Part of a small language model's weights: 10.6M parameters, a variant of Adam for these matrices.
MLP neurons of a small language model. Each row is named by its layer, matrix (gate and up: input weights) and neuron, and shows model dimensions 112-207. Each number is 128 + 32 x the weight over its row's rms, rounded and kept within 0 to 255. A neuron's up and down rows have the sign that makes its largest values positive.
After each neuron's rows, "fires on" lists the tokens most often at its 100 highest values on Wikipedia text that the model never trained on.

L4.gate596 [134 121  88 122 112 142 160 141 119 108 157 152 152  81 114 110 112 114 143 150 130 125 145 118 134 124 152  93  72 145 156  82 134 126 141 170 134 143 125 152 167 120 133  92 175 113 161 150  74  97 145  60 158 110 134 133  59 179  71  76 123 158 107 126 127 182 127 139 132  88 138 175 158 117 144  50 110 130 131 103 128 113 167 167 108 104 117 168  81 147 155 162 169 194 118 130]
L4.up596 [130 135 117 172  85 178 111 176 168 152 140 115 147  86 109 119 122  54 182 134 127 148  87 142  73 114 144 166 110 146 184  89 132 185 102 120  72  90 109 102  99 136 120 122 100 139  86 115  62 105  96  77 145 142 135  96 149 125  78 107 157 131 146 174 127 121 136  98 101 121 162 164 147 116 110 141 127  77  57 142  71  67 124 133 118 158  93 195 183 121 137 125  85 104  89  83]
fires on: " |", ":", ",", "am", "th", "/km"

L4.gate405 [141 173 150 142 153  62 160 119  90 170 186 150 133 188 161 175  86 159 168 170  99 124  98 113 135 181 112  99 211 165 146 129 129 101 204 113 116 176  97 162 114  87  68 130 125 136 142 158  69 155 124 162 141 132 168 117 109 150  82  67  73 103 116 119 117 168 153 122 163 146 141 144 108 130 177 120  96 113  98 203 110 193 128 148 106 108 174 128 111 104 136  90 128 176 120 124]
L4.up405 [147 151 141 168 111 132 174 134 127 123 148 121 138 122 150 182  69 131 116 177 106 171 141 113 121 121 123 159 120 135 124  73  98 109 132 126 108 204 155 146 132  92  80 167  49  76 109  86  79 144 105 111 134  65 151 160 127 185 148 104 115  95 151 132 107 170  97 155 155 185 161 159 100 127  98 173 156 141 123 150 166 135  95 127 155 109 135 112 126 171  95  53 119 148 158 134]
fires on: ".\n\n", "\n\n", " |\n\n", ").\n\n"

L4.gate12 [127 174 106 110 118  78 128 199 118 132 152 107 141 158 162 155  93 147 119 157 124 146 173 115 109 186 120 125 175  98  84  93 131  90 114  94 129 125 170  85 146 159  86  98 121 143 163 148 199 147 162  52 126 128 155 139 127 137  87 175 146 124 113 154 116 158 137  99 102 142 119 172  92 146 173 137 144  91 157 169  69 150 140 123 108 135 144 128  96 127 138 137 158 196 173  90]
L4.up12 [104  95 133 110  98 166 102 110 120 150 175 105  83 120 127 126 116 155 171  58 160 130 106 144 144 141 131 151 107  77 159 159 121 169  79 195 142 175 108 123 144 101 126 100 108 147 143 128 118 124 138  80 158 176 129  50 114 145 111 185 160 113  86 113 116 106 130 180 105 133 203 168  90 144 162  97 157 140 158 137 159  84 110 111  88 140  86 122 172 115 124 103 109 147  89 104]
fires on: " of", " from", " in", "ach", " \""

L7.gate475 [112  71 107  88 205 123 162 170  98 141 148 172  87  81 125 133 146  83 133 163 124 125  99 121 188  83 125  91 168 118 168 134  80 146 171 104 160 169 124  85 142  97 142 124  94 118 102 128 149 105 115 136 114 172 112 145 159 173 135  95 156  70 147  97  94 111 173 122 179 116  96  84 177 130 107 207 101 147 101 155 144 198 127  86 117 118 120 119 135 116 156 148 108 127 120  97]
L7.up475 [119 112 187  77 188  91  74 116 123  96 117 142 138 113 134 203 154  91 130 139 159 133  94 167  87 154 108 113  81  83 128 157 123 143 164 104 138 143  81  89 192 113 162 151 113 116  74 153 141 133 107 167 167 155 125 112 148  97 171 170 138  94 140  93 166 121  98 131  75 108 112 146 109 121 136 114 116 167 148 161  80 184 153 127  90 129 111  82 147 192 105 157 122 140 101 139]
fires on: ",", "born", "th", " |", ":"

L4.gate658 [131 124 107  98 153  66  80 149 104 112 127  79 112 186  89 151  93 124 166 177  83  93 156 150 147 143 128 100  80 177 113 105 138 170 160 158 134 166 146  89  99 146 154 130  96 149 173 130 112  94 202 128  91 132 160 162 154 108 115 161 118 163 100  91 128  85  88 137 143 156  49 156 134 134 123 118 134 128 192 128 181 134 142  76 125  70  97 119 141 178 145 118 129 157 136 147]
L4.up658 [168 137  94 141 145 111  89  82 108 100 127 115 153 159 107 163 143 121 124 125 172 136  85 119 134 156 123 122 146  93  98 171  53  96 154 131 150 170 160 126  98 129 157  75  68 166 132 101 169 148  49 151  98 188 138 151 109 132 142 159 114  79  75 139 114  79 155 145 119 114 150  56  91 128 100 114 152 169 136 117 161 152 107 116 116 128  54 106 119 154 104 120 127 141 146  97]
fires on: " |", "1", "2", "4", " "

L7.gate377 [102 136 100  95 118 199 129 152 158 165 240 126 142  90  69 116 122  42 150 171 164  97 104 106 110 143 124 142 151 108 183 134  92 114 154 147 128  80 114 152 127  66 102 114  98 141 142 159 100  95 107 179 173 137 139 117 193 171 122 177 133 139  75 120  92 149 167 135 136 119  89 150 147 101 113 155  89 119 151  95 204 162 103 122 131 112 117  78 102 150  75 146 118 100  86 145]
L7.up377 [156 164 177 104 101  80 117 154 137 160 126 124 141 173 107 158 161 176  79 147 148  79  86 108 140 192 186  87 140 114 129 123  95 107 107 141 125  94 112 206 126  93 165 103  78 145 144 111 119 123 145 133 192 139 175 132 108 146  69  96 142 184 105 135 108 143  87 182 102 171 147 104 149 147  98  73 141 121 149 160  90  57 159 118 116 128 102 180 119 134  96  95  36  93 125  99]
fires on: " As", "\",", "As", ",", ",\"", "\""

L4.gate266 [158 100  66 139  89 148 163 139 118  99 121 174 126 161 106 130 110 159 156 130  18 128 121 144 157 158 148 120  85 131 171 121  83 106 138  90 137 147 107 131 100 173 114 124 147 161 113 101 142 160 157 131 143  65 103 160  52 117 151 213 119 102  97  89 174 138 120 159 159 124 153 125 149 162 138  74 132 191 126 144 160 148 144 118 106 154 123 182 158 143 146 140 113 105 130 111]
L4.up266 [154  85 137 132 108 141 161 160 111 113 149 154 103 132 107 130 123 115 177 106  81 115 150 128 122 138 118 130  97  48 109 154 101 142 119 122 127 119 129 128 118 105 119  73 114 135 153 140 132 139  87 114 119 134  86  52  72 112 140 138 167 100 131 172 135 146 122  81 152 155 141 132 171 153  66 107 135 136  94 124 128 104 175 194 133  87  50 143 112 170 156 150 150 121  98  92]
fires on: ":", " |", "-", " Website", " •", " w"

L5.gate667 [ 93  88 113 114 104 126 135 131 172 118 143 137 103 141 137 109 163 137 155 146  92 165 145  72 112  90  68 111 103 133 107  92  95 142 138 113 143 138 148 130 151 176  97 140 116 154 155 128  94 113 118  99  91 122 100 120 147 156 142 135 106 125 120 148 108 129  80 111 113 178  97  98 139 142 115 125 154 117 138 124 141 107 166 146  85 198  92 163 135 159 113 160 100 152 134 141]
L5.up667 [ 71 132 110 127 132 152 143 126 106  92 135 160 135 161 109 140 133 159 174 155  44 126 160 159 139 118 104 162  99 143 128 164 113 124 140 136 171 191 104 149 127 116 125 159  92 115 117 135 125  61 138 134 117  95  90 144 178  96 160 135 176 134 114 128 102 201 142 171 212 170  82 125 150 107 120 118 139 137 125 109 177  98 119 135 157  73 143 132 135 128  93 147  91 113 135 147]
fires on: " -", "/", ",", " by", " —", " |\n"

L5.gate370 [136 152  92 149 108  71 169 118 165 137 173 170 133 103 120 130  89  64 128 126  97 164 121 171  53 169  95 143 178  75 109  72 109 113 158 122 132 136 169 119 119 102 120 142 141 197 145 128 100  55  93 156 166 177 133 183 154 128 132  77 111 130 142 115 143 107  98 184 133 141 136  99  95 207 157 115 133 187 137  89 119 189 118 160 100 113 179 159 162 149 139 110 163 128 179 149]
L5.up370 [116  95 116 118 110 125 153 157 163 162  58 138 154 110 164 174 109  84 162 158 148 168 120  64 112  77 150 207 107 202 130  84 103 136 146 114 130 160 138  93  83  80 117  85 114 139 153  92 139 100 137 144 128 124 134 156  96 147 149 155 140 117 129 162 121 108 195 141 133 214 130  90 103 161 142 100 144 142  98  69 143 125 103 105 108 135 185 170 218 169  73 102  84 122 115 134]
fires on: ".\n\n", ".\"\n\n", ").\n\n", ".\""

L7.gate349 [128 163 154 128 127  86 118 107  99 105  93 103 101 117 134 122 146 120  97 152 145 164 142 137 117  99  88 122 122 110 139  82 104 165 196 134 149  78 126 100 136  70 115 168 167  47 144  93 132 152 128  71 100 106 155 163  90 152 156 161 190 129  92  98 160 163 123 121 114 173 133  68 162 141 141 126 149  44 143 136  77 199 166 138 168 158 150  75 124  64 138 143  89 161 191 117]
L7.up349 [157 100 122  89 139 119  88 123  86 135 122 125 119 152  88 113 154 170  85 119 119 134  98 172  99 132 184 129 121 134 175 141  89 170 155 138  94 117 113 196 134  71 157 185 176 106 179 180 118 135  77 114 147  98 153  92 136 115 111  90 137  96  70 113 118 104 145 130 133  80 103 149 148 124  96 114 128 102  53 166  60 154 166 190 154 131 172 108 104 120 202  85 109 183 141 167]
fires on: " Le", "E", "Le", "Pro"

L4.gate529 [177 148 154 151  92 130 186 175 155 195 118 103 120 165 156 107 124  84 187 130 145 248  98  90 154 147 117 117 145 162 157 118 137 106 113 138  86 123  89 175  90  63 109 163 111 138 137 142  94 145 141 133 119 100 139 130  77 135 143 150  90 122 187  95 168 101 124 171 149 156 159 162  83 121 120 154 127 126  95 110 111 163 163  83 114 107 160 140 128 137 110  95  81  74 144  98]
L4.up529 [113 190 139 168 125 132 172 137  90 154 165  72 103 136 124 153  91 121 163 123  96 148  84 101 129  84  85 154 176 125 132  84 170  85 192 128 135 110  74 161 119 120 147 160 142 175 134  76 120 129 101 130  92  66 125 146 130 144  79 106 151  79 147 158 113 139 148 150  94 137 169 122 110 120 172 190  93 142 113 201  79 113 106 158 120  41 185 111 158 135 159  93 149 134 126 156]
fires on: ".\n\n", ".\"", ".", "\n\n", ").\n\n", ".\"\n\n"

L5.gate115 [178 134 136 106 126 106 132 122 129 142 106 163 138 144 145 118 114 146 159 161 135 153  87 198 140 171 133 142 145 122 170  43 147 129 158 116 148 129  61 143  81 152 149 178 185 144 146 100 105 140 162  92 146  89 135 178  90 121 188 151 114  75  71 136 170 104 160 173 107 161 117 128 122 147 185 107  89 121  85 158 100 171  81 100 108 134 145 110 136 136 131 102 152 186 166  66]
L5.up115 [147 175 145 159 147 141 165  65 123 112 148  84 156 159  99 163 164  74 142 129 108  74  39 136 154  68 144 211 159 173 196  90 150 216 166 163  83 138 115 123 139  74  75 160 112 107 154 101 111 187 102 157 110 124 147 106 120 140 140 180 149 129 106 126 145 138 147 128 127 170  87  97 161 133 167 184 120 157 123 164 125 158 102 111 147 110 155 183 145  98 126  70 121  95 183 123]
fires on: ".\n\n", "\n\n", ".\"\n\n", ".\""

L4.gate549 [177 172 155 164 164 121 125 136  97 158 149  60 175 182 141 152 128 109 190 117 132 190 102 141 107 129 101 123 150 122 159  92 106 146 141 105  76 161 164 146  70  85  84 149 107 156 180 100 100 120  73 127 148 115 116 137 117 182 177 129 129 123 191 138 156 147 177 117 105 155 148 175  82 135 172 101 148 166  83 174 138 160  82 138 108  75 157 111 177 118 125 144  95  86 162 137]
L4.up549 [182 148 135 139 144 119 159  88  73 173 155 127 131 155 186 155 124 109 164 100 181 141  91 116 133  88 105 147 139 159 129  48  84  56 103 198 116 159 135 108  72 153  98 169 127 112 165 111 122 126 119 168 164  87 156 128  91 178 146 101 141 121 144 124 151 137 153 115 141 137  96  84 136 162 118 123 110 107 125 136  95 115 121  93 112  99 156 140 158  82  68  94 160 125 152 169]
fires on: ".\n\n", ").\n\n", ".", ".\"\n\n"

L4.gate210 [208 124 109 145 120 125 105 111 109 111 149 135 138 154  84 161 178 146 131 122 141 146 161  84 139 174 116 145 142 153 149 135  56 147 159 144 104 176 154 141 127  57 137 142  79 156 119 139 104  83 130 115 105 172 122 175 104 213 138 112 126 142 100 129 131  65 158 136 103 101 127 126 178  69 153 184 183  82 118 148 107 143 134 135 134 174 114 116 118  81 130 110 148 137 197 115]
L4.up210 [168 145 176 170 124 111 204 152 152 132  82  49 131 142 110 144  89  71 117  98 105 192 136  35 122 102 140  65 155 132 121  98  96 176 138 125 137  76 164 159 117 129 184  92 142  90 118 142 128 141  51  66 125 125 121 128 179 118 111 107 155 122 125 119 118 125 145 144 187 178 155 152 138 177 101  88 125 114 189 136 126 163 161 108 183 122 131 126 111  96  54 136 130  81 134 127]
fires on: ".\n\n", "\n\n", " who", " in", "re", " de"

L5.gate183 [130 160 104  98  99  95 125 146 158 162 136 146  72 165 143 135 203 152 199 172 102 143 135 162 143 134 119  87 171  89 205  80 148 109 171 191 137 117  85 189  71 165  76 182 158 103 153  64 161 110 127 131 147  99  98 155 119 222 174 119 116 155 154 155  99 101 125 160  94 128  88 179 125 119 150 151 114 131 115 192 127 184  73 118 140 135 161 131 163  99 130 188 123  91 180 119]
L5.up183 [160 133 147 110  90 146 158 140 124 173 171 102 111 131 148 131  89 111 167 140 168 153  96  90 146 127 151 171 102 111 111 120 133 161 134  93 145  84 115 175  70  84 139 100 182 137 101 144 114 126  78  80 124 126 159 138  93 154 143 112 135 143  96 117 113 178 154 183 155 154  76  70 105 173 183  84 136 160 115 181 100 153  81 184  99  74 198 135 162 116  91 180  77 117 192 136]
fires on: ".", ".\n\n", ".\"", ":", "\n\n"

L4.gate269 [141 174 118 115 151 166 145 148 148 145 103 127 177 116  96 155 152 123 174 170 119 142  90 113  89 162  99 155 167 161 176  63 145 124 117  99 142  77 108 101 126  74 124 162 118  88 111 152 102 108 120 212 144 145 123 163 109 142 174 122 103  77 173 101 129 130 153 146 151 153  92 180 134 128 124 152 138 143 111 145 149 134 155 109  65  99 182 146 125 165 176 103  80 119 160 100]
L4.up269 [109 144  97 116 135 109 177 173 131 115 136  43 127 179 169 149 128 153 182 118 101 182 142 178 130 131 154 146 128 127 152 117 153 124 118 186  40 148  85 203 106 104  80 164 131 124  95 100  97 101 112 142 146 108 164 186 102 114 142 117 126 131 203 102  99 145 122 150 119 164  98 104 134 142 135 135 105 198  73 177 169 124  58 118 149  80 106 105 200 135 160 148 116 149 150 121]
fires on: ".\n\n", ").\n\n"

L4.gate182 [132  85  94 103 135 128 150 139 110 128 125 162 166 166 139 123  88  88 135 116  88 169 143 158 142 151  78 146 117 138 116  74 121  49 101  65 126 133 177  91 109 139 118  52  85 143 155 122 177 156 139 149 145 104 137 189 101 124  99 175 146 168  69 146 163 142 167 154 178  97  67 106 137  79  46 179 142 110  91 105 132  94 122 165 107  97 189  65 131 112 169 160 193 123 126 132]
L4.up182 [173  92 109  96 124 122 124 196  94 118 165  99 124 134  70  59 101 151 145 151 126 110  96 163 106  87 157  75  92 116 146  84 111 155  64 151 131 195 124 131 113 124 123 103 125 139 171 159 101 151 144 110 119 179 131 148  93 153 109 112  88 133 100 151 138 119 149 146 104 100 128 115 136 176 147 134 106 114 109  78 105 102 145 146 115 134 118 105 124 140 160 143 148  96 137 109]
fires on: " in", " number", " @", " of", "ZE", " at"

L9.gate158 [191 121 132 102  75 159  83 163 152 162 185 140 111 160 156 136  86 212  93 102 109 129 118  96 136 103  97 151 135 133 112 110 145 130 142 121 139  97 133 110 133  72 111 139 125 115 144 124 121 102 105 141 100 180 135 130 123 102 126 150 146  86 144  77  79 165 124 103 114 102 159 138 110  77 131  92 159  88  83 115 138 140 100  85 144 142  85 100 183 167 166 174 165 165 167 111]
L9.up158 [110 173  77 121 156  90 144  96 164  64 111 122 121 183 148 154 116  84 141  97 151 103 173 143 168 188 113 165 100 131 147 111 165  99 126 129 130 130 102 152 195 111  80  99  89 126 114 134 185  86 146 125 115 184  99 137 170 104 122 111 162 179 172 100 156 157 117 134 168 149 144 130 145 139 154 133 118 104 117 130  98 127 100 124 129 132 160  90 126  90 145  79 157  63  78 101]
fires on: " a", " was", " an", " and", ","

L5.gate604 [175 131  95  71 167 168 129  84 208 159 100 120 119 133 128 109 132  47  93 113 152 129 112 127 152 118  68 131 158  88 132 163  54 189 127 137 150 112  92 129 126  94 130 117 135  97 114 142 167 100 157 168 100 158 119  67 137 107 143  76 128 170 164 101 146 120 188 149 169  98 118 133 186 145 130 158 145 119 160 159 154 132 116 144 159 130 152 134 116 126 165 131 138 114  67 194]
L5.up604 [102  94  81 138 167  86 140 144 122 143 109 122 126 122 123 125 136  93 132 130 135 191  92 167 123 107 138 115 142  94 125 147 138 127 153 129 154  87 155  99 179 121 202 128 136 122 147 165 108 127  67 154 152 110 141 116 135 184  90 164  84 134  73  98  92 120 116 212 130 171 166 151 127 123  91 183  57 104 184 148  83 157 111 146 146 125 136 127 122  78 138 105  72  65 122 191]
fires on: ",", " and", " to"

L8.gate204 [140 140 159 161 147 129 156 129 122  62 128 130  95 133 168  75 131 157 181 107 123 136 120 125 135 164 112 120 123 162 147 113 124 176 100 137  60  85 166 131 122 152  91 137  76 125 124 129 183 156 140 136 118 146 166 201 147 206 116  80 119 135  83  96 152 188  82 168 138 101 153 142 142 196 103 136 166 133  92 138  74 101  67 173  91  89  98 122  94 138 166 101 126 143 150 119]
L8.up204 [139 107 118 132 140 131 146 147 123 180  86 130 142 135 115 104 178  93 155 180  41  96 114 100 140  98 130 191  89 189 145  91 108 169 123 159 175 112 159  85  86 144  64 123 105 133 122 126 133 156 145 131 141 110 165  80 127 194 116 138 119 193 154 148 137 142 163 110 147  86 133 120 142 117 134 123 122 159  88 134 134 111 151  92 171 129 118 148 152 140 126 113 157 193 144 120]
fires on: " f", " t", " T"

L5.gate171 [136 103 126 133  75  97 142 112 121  62 178 105 166  99  98 166 134 107 196 169  76 156 168 148  97 119 136 144 107 156 144 138 135 134 152 132 165 126 129 108 166  95  88 167 140 127 153 161 109 128  95 154 196 115  80 164 141 134 132 129  56 164 143 127  98  72 100 142 180 103 149 126  48  93 143 154  99 105  75 167  62 137  82 133  62 164 134 108 122 158 124 112  78  99 132 142]
L5.up171 [109 140 156 103 164 120 124  77 177  90 101  86 121  56 150 119 100 134 147  90 146 152 105 175 145 141 124 139 126 147 114 152 158 144  42 107 138 181 133 122  45 151 159  97 127  33 128 121 119 119 135  86 137 154 177  89 164 177  93 168 115 130 139 115  99 102 103 129 156 139 122 134 100 208 138 153 144 116 118  98  99 167 116 138 131 119 175 124 182 153  98 129 144 152 137 153]
fires on: " to", " in", " of", ":", " on", " as"

L5.gate239 [161 112  84  89 149  82 117 149 132 130 108 119 116 150 128 101 137 107 187 135  88 100 139 136  90 119  89 105 160 131 205  51 141 168 131 107  88 139  87 143 183 105 160 136 145 121  99 140 144 119  90 119 142 129 160 138 126 156  60 127 107 145 149  91  87 161 134 112 107 125 117 149  91 118 126 181  93  82 125 185 120 101 135 170  90 145  67 118 138 198 170 141  48 146 117 108]
L5.up239 [ 78 160 173 144  98 168  77  74 141 159 146 126  45 132 119 210 109 150  94  76 123 170 120  82 170 139 141 103  65 146 165 112 133 115 103 179 154 110 124 152 122 139 119 170 149  89 112  94 142 179  86 151  94 126  77 141 119 120 133 145 119 113 111 112 132  92 136 165  75  91  83 111 128 150 181  96 100  90 165 170 121 207 120 148 130 109  92 118 115  93 115 175 166  96 147 154]
fires on: "ist", "ig", "ent", "ant", "est"

L8.gate321 [ 90  86 106  96 142 102 163 135 109 141 112 146  95 127 139  84 146 103 162 153  82 183  75 102 114  80 156 103 175 178 114  67 103 148 171 137 161 162  89  98 135 106  97 146 139 113 142 120  79 106  79 123 162 202  90  73 110 153 123 128 188 137 122 163 133 148 170 118 149 115  92  81 101 124 139 102 162 134 168 153 160 161 142  79 116 152 155  79 116 163 177 145 122 163 159 170]
L8.up321 [135 170  91 135 193 147 155 165 157 150 149 144 150 138 114 136 114 125 137 110 123 112 127 141 151 139 122 123 160 133 130 133 110 133 106 131 117  56 126 121  95 115 110 173 137 122 126 159 151 136 209 156 117 137 178 168  90 122 112  76 127 131 133 134  75 182 167 109 100 122 112  86 122  89  90 111 129  72 115 131  89 155 173 100 147  96  78  99 121 114 117 134 148 143 160 141]
fires on: " |", "|", "-", " February", " J"

L4.gate679 [133 137 129 187  98 182 211 190 109  80 137  88 135  94  68 154  91 100  90 179 117 138 155 186 102 130 112 184 144 111 128 185 160 103 154 159 142 122 181 147 127 109 154 144 106 205 182 117 153 151 126  83 157 121 163 122 124 140 174  95 110 145 157  76 114  31 142 142 131 113 134 131 173 165 117 170 130 148 120 138 106 139 165 117  87 103 191 186  93 129 141 138 188  93 143 163]
L4.up679 [134 103 111 190 123  80 126 175 110  99 117  58 113 105 121 102 179  61 154  54 108 184 164 134 125 108 130 114 168 107 169 133 146 112 172  37 157 168 140 149 110 116 137 122  72 108 108 129 145 141 141  98 144 156 104 107 157 117 105 119 147 141 138 114 106 136 153 150  76 112 146 135 122 160 114 185 172 165 141 157 114 172 126 166 143 170 153 158  94 130 105  98 199 106 145  95]
fires on: " by", " to", "ly", "e", " of"

L7.gate375 [ 84 161 147 129 152 103 134 150  91 131 180  86 127  96 127 158 124 117 137  97 103 120 136 170 166 141 137 120 117 121  80 154 104 113 131 124 123 109 112  54  60 143 101 155 151 152 119 138 200 164 170 105  91 138 151 199 160 109 106 102 136 148 127  79 124 147 135 104 173 164 104 168 121 127 132 152 108 121 144  83 146 124 140  76  63 160 174 177  97 107 132  75 134 102  64  78]
L7.up375 [118 149 115  93  96 133 151 108 145  77 122 190 126  75  76 130 137 114 174 177 148 187  89  99 195 110 184 159 159  98 128 121 117 147 133 130 125 212 173 131 158 103 117  68  73 197 122 140  85 143 140 138 137 160 118 189 141 122  99 185 146  79 110 101 116 176 102  66 150 146 155 117 115 130 114 104 125 114 177 188 135  70 111 104 167  82 158 118 102 102  90 108  94 116 133 165]
fires on: " ", " |", "–", "\n", " =\n\n"

L4.gate52 [ 69 123 112 102 130 139  64 210 167 122 133 118 123 127 129 126 118  66  62 117 134 174 113 165 154 124  99  90 127 164  97 104  88  74 148  66 160 124  64 124 131 178  99 150 130 156  91 125 162 169 111 157 124 122 145 115 150 120  98 187 107 123 139  82 130 178 148 143 129 127 120 135 136  56  97 102 120  97  98 102 132 156 117 157 116 144  42 115  62 167 151 194 135 104 166 205]
L4.up52 [120 156  91 110 157 135 167 158 158 154 156 124  67 128 113 108  98  60 122  92  92 125  92 189  52 139 104 167 183 169 131 143 123 127 185 148  93 101 162 153 197 155 166 150 128 121 224 170 135 118 104 160 117 140 148  76 212 156 144  99 118 171 128 146  94 121 116 135  52 110 135 129 104  90  90 153  98 118 110 157 146 127 134 131 103  74 163 115 196 116 156 114 140 151  87  93]
fires on: ",", "h", "st"

L4.gate420 [114 124 126 127  92 102 125 136  91 122 152 188  75 148  80  83 150 102 159 153 147 143 114 127 147 123 141  79 143 165 127 129 103 106 123  95 117  53 158 136 133 138 146 128 119 198 163 137 128 159 149 105 141 145 101  89 146 104 141 148 155 181 131 103  83  73 134 162 101  92 210 132 139 169 165 139 128 106 129 140 165 123 169 172 142 167  83 137  85 103 173 209 132 156 178 164]
L4.up420 [ 33  95  98  96  93 103 159 122  91 156 125 104  96 142 109  83 148 135 109 133 127 105 148 175 166 114 169  59  98 113 145 113  92 141 121 119 107 175 119 128 158 130  90 175 134 172 151 130 159  78 111 147 124 159 107 130 143 125  86 121 167 169  96 123 137 148 152 140 133  91  87 109  86  99 108 152 131 112 144 120 121  85 142 177 183  81 140 122 139  96 160  54 100 157 162 136]
fires on: "″N", ",", " is", " |\n", " and", ":"

L4.gate307 [157 106 167 111 137 181 183 149 104 137  96  96  87 139 143 143 146 112 160 170  76 175  97 123 197 102 123 151 133 194 150 120 150  95 122 142 141 163 134 126 116  82 148 131  98 111 144  92 201 120  94 175 161 158  98 108 119 118 152 184 139 130 132 134  93 148 125 177 136 112  92 102  90 181  75 119 138 214  81 104 156 166 157  97 126 131 123 183 122 161 141  92 134 130  91 147]
L4.up307 [153 117 145 114 127  95 106 142 119 142 138  85 143  92 102 110 102 134 118 130 131  95  63  91 139  87 136 188 111 132 107 132 164 124  93 136 160 113 155 112 112 192 119 113 104 174 177 124 123 128 122  96 139  61 158 110  92  96 108 113 147 112 111 150 116 159  93 120 160 154 103 163  96 169 132 101 104 158 140 146 173  83  88  83 142  58 129 118 128  82 167  97 119 141 128 119]
fires on: " ", "8", "”", "12", "1", "5"

L5.gate82 [152 102 141 112 131 111  87 110 147 157  95 139 141  72 121 116 160 177  54 167  94  54 127 156 139 128 139 121 170 129  78 140 139 127 146 145 122 150  95 154 157 109 139 127  57 102 152 136 213 136 116  91 148 156  67  96 127 151 105 167  80 146 102  99  95 109 139 154 156 131 106 135  54 123 157 115  90 108  77 124 159 134 113 134  68 114  97 110 129 137 186 110 150 131 177 115]
L5.up82 [ 69  99  73 159 133 119 126 113 148  50  77 133 125 103 113  84 136 154 144 183 179  76 142 134 150 150 158 162  96 140 159 195 156 161 132 162 113 237  81 123 158 110 126  85 107  87 117 192 129 130 126 118 135 147  87 110 111 136 150 126  91 179 159 111 164 123  94  93 138 105 148 105 170  91 129  65 140  74  86  85 114 118 111 147 123  94 149 117 170 138 108 181 167 181 112 137]
fires on: " and", " –", ","

L9.gate388 [105 139 122 139 156 188  94 115 101 105 124 155  83 165 115 106 129 132 155 153 110 123 168  84 146 150 103  98 115 119 110  95  64 140 113 162 138 147 134 145 137 109 134 161 122  66 142 108 127 147 150 161 128 128 175  87 102 138 172  98 145 150 203  59 118 113 133 167 100  73 106 101 124 162 132 120 151 145 113 119 164 133 145 181 107 140  61 131  92 105 150 104 146 129 140  93]
L9.up388 [125 102 154 115  92 145 126 122 138 161 122 167 127  98 123  98 146  66 110 160 108  99  69 170 115 117  35  95  82 113 129  98  62 154 148 116 178 129 151 113 150 145 112 136 206 110 124 115 152 123 138  81 160 141 200 167 101 155  85 169  54 146 104 186 137 117 122 109 135 142 158  77  98 102 155 119 109 103 157 148 170 149 161 117 137  52 144 146 152  90 123 134 136  81 111  96]
fires on: " L", "f", "th", " l", " f", "-f"

L9.gate7 [191 215 159 110  94 155 187 135 136 147 122 142 129 168 115 161 163 124 155 141 177 158 121 115 138 103 157  89 140 168 176 134 155  83 127 122 123 167 112 151 107 141 130 110  85  98  91 122 140 108 154 167 146 135 144  98  63 177 142 111 113 126 147 136 105  17 119 154 155 113  71 136 112 132 128  67 134 183 103 129 124 134 162 103 150 138 166 161  40  56 123  76 156 201 161  82]
L9.up7 [133 158 105 124 149 103  89 128 119 113 124 143 120 135  54 158 144 121 137 128 109  98  96 172 113  81  93 140 128 124 109  96 155 110  98  96 131  73 153  62 154 116 149 117 102 128 134 118 122 109 144  95 114  82 137  96  83 107 115 144  64 148 193  79 100  91 109 133  73 153 122  79 144 176  65 173 117 130  93  78 118 140 123  93 102 157  53  87 117 134 163 122 174 142  65 100]
fires on: " "

L9.gate76 [ 99  88 150  81 117 172 165 114 112 168 107 134  78 111 119 106 147 103 164 167 120 153 129 106 155 132 186 123 106 175 142 117  98  78 149 126  50 181 148 122  73  90 127  81  72 114 127 136 110 118  87 155 179 187 112  98 110 167 161 161 156 151 115 121 133 172 151 140 113 139 154  72 130  85 159 135 151 163 164 124 132 155  95 119 138 165  41  61  82  90 202 120  75 166 138 138]
L9.up76 [134 148 121 137 170 153  93 140  49 155 129 166 116  88  87 106 117  91 157  49  99 152  77 104 134  84 160 115  63 146 165 152  88  73 153 121 129 126 113 132 102 124 107 105  79 149 175 110 165 109 107 178 162 152 151 113 136 218 147 140 143 103  84  76 124 199  75 128 128 145  73 101 109  89 103 133 114 159 161 121 147 167 138 132 109 126  93 127 174 118 133 107 160 107 165 144]
fires on: " ", " |", "|"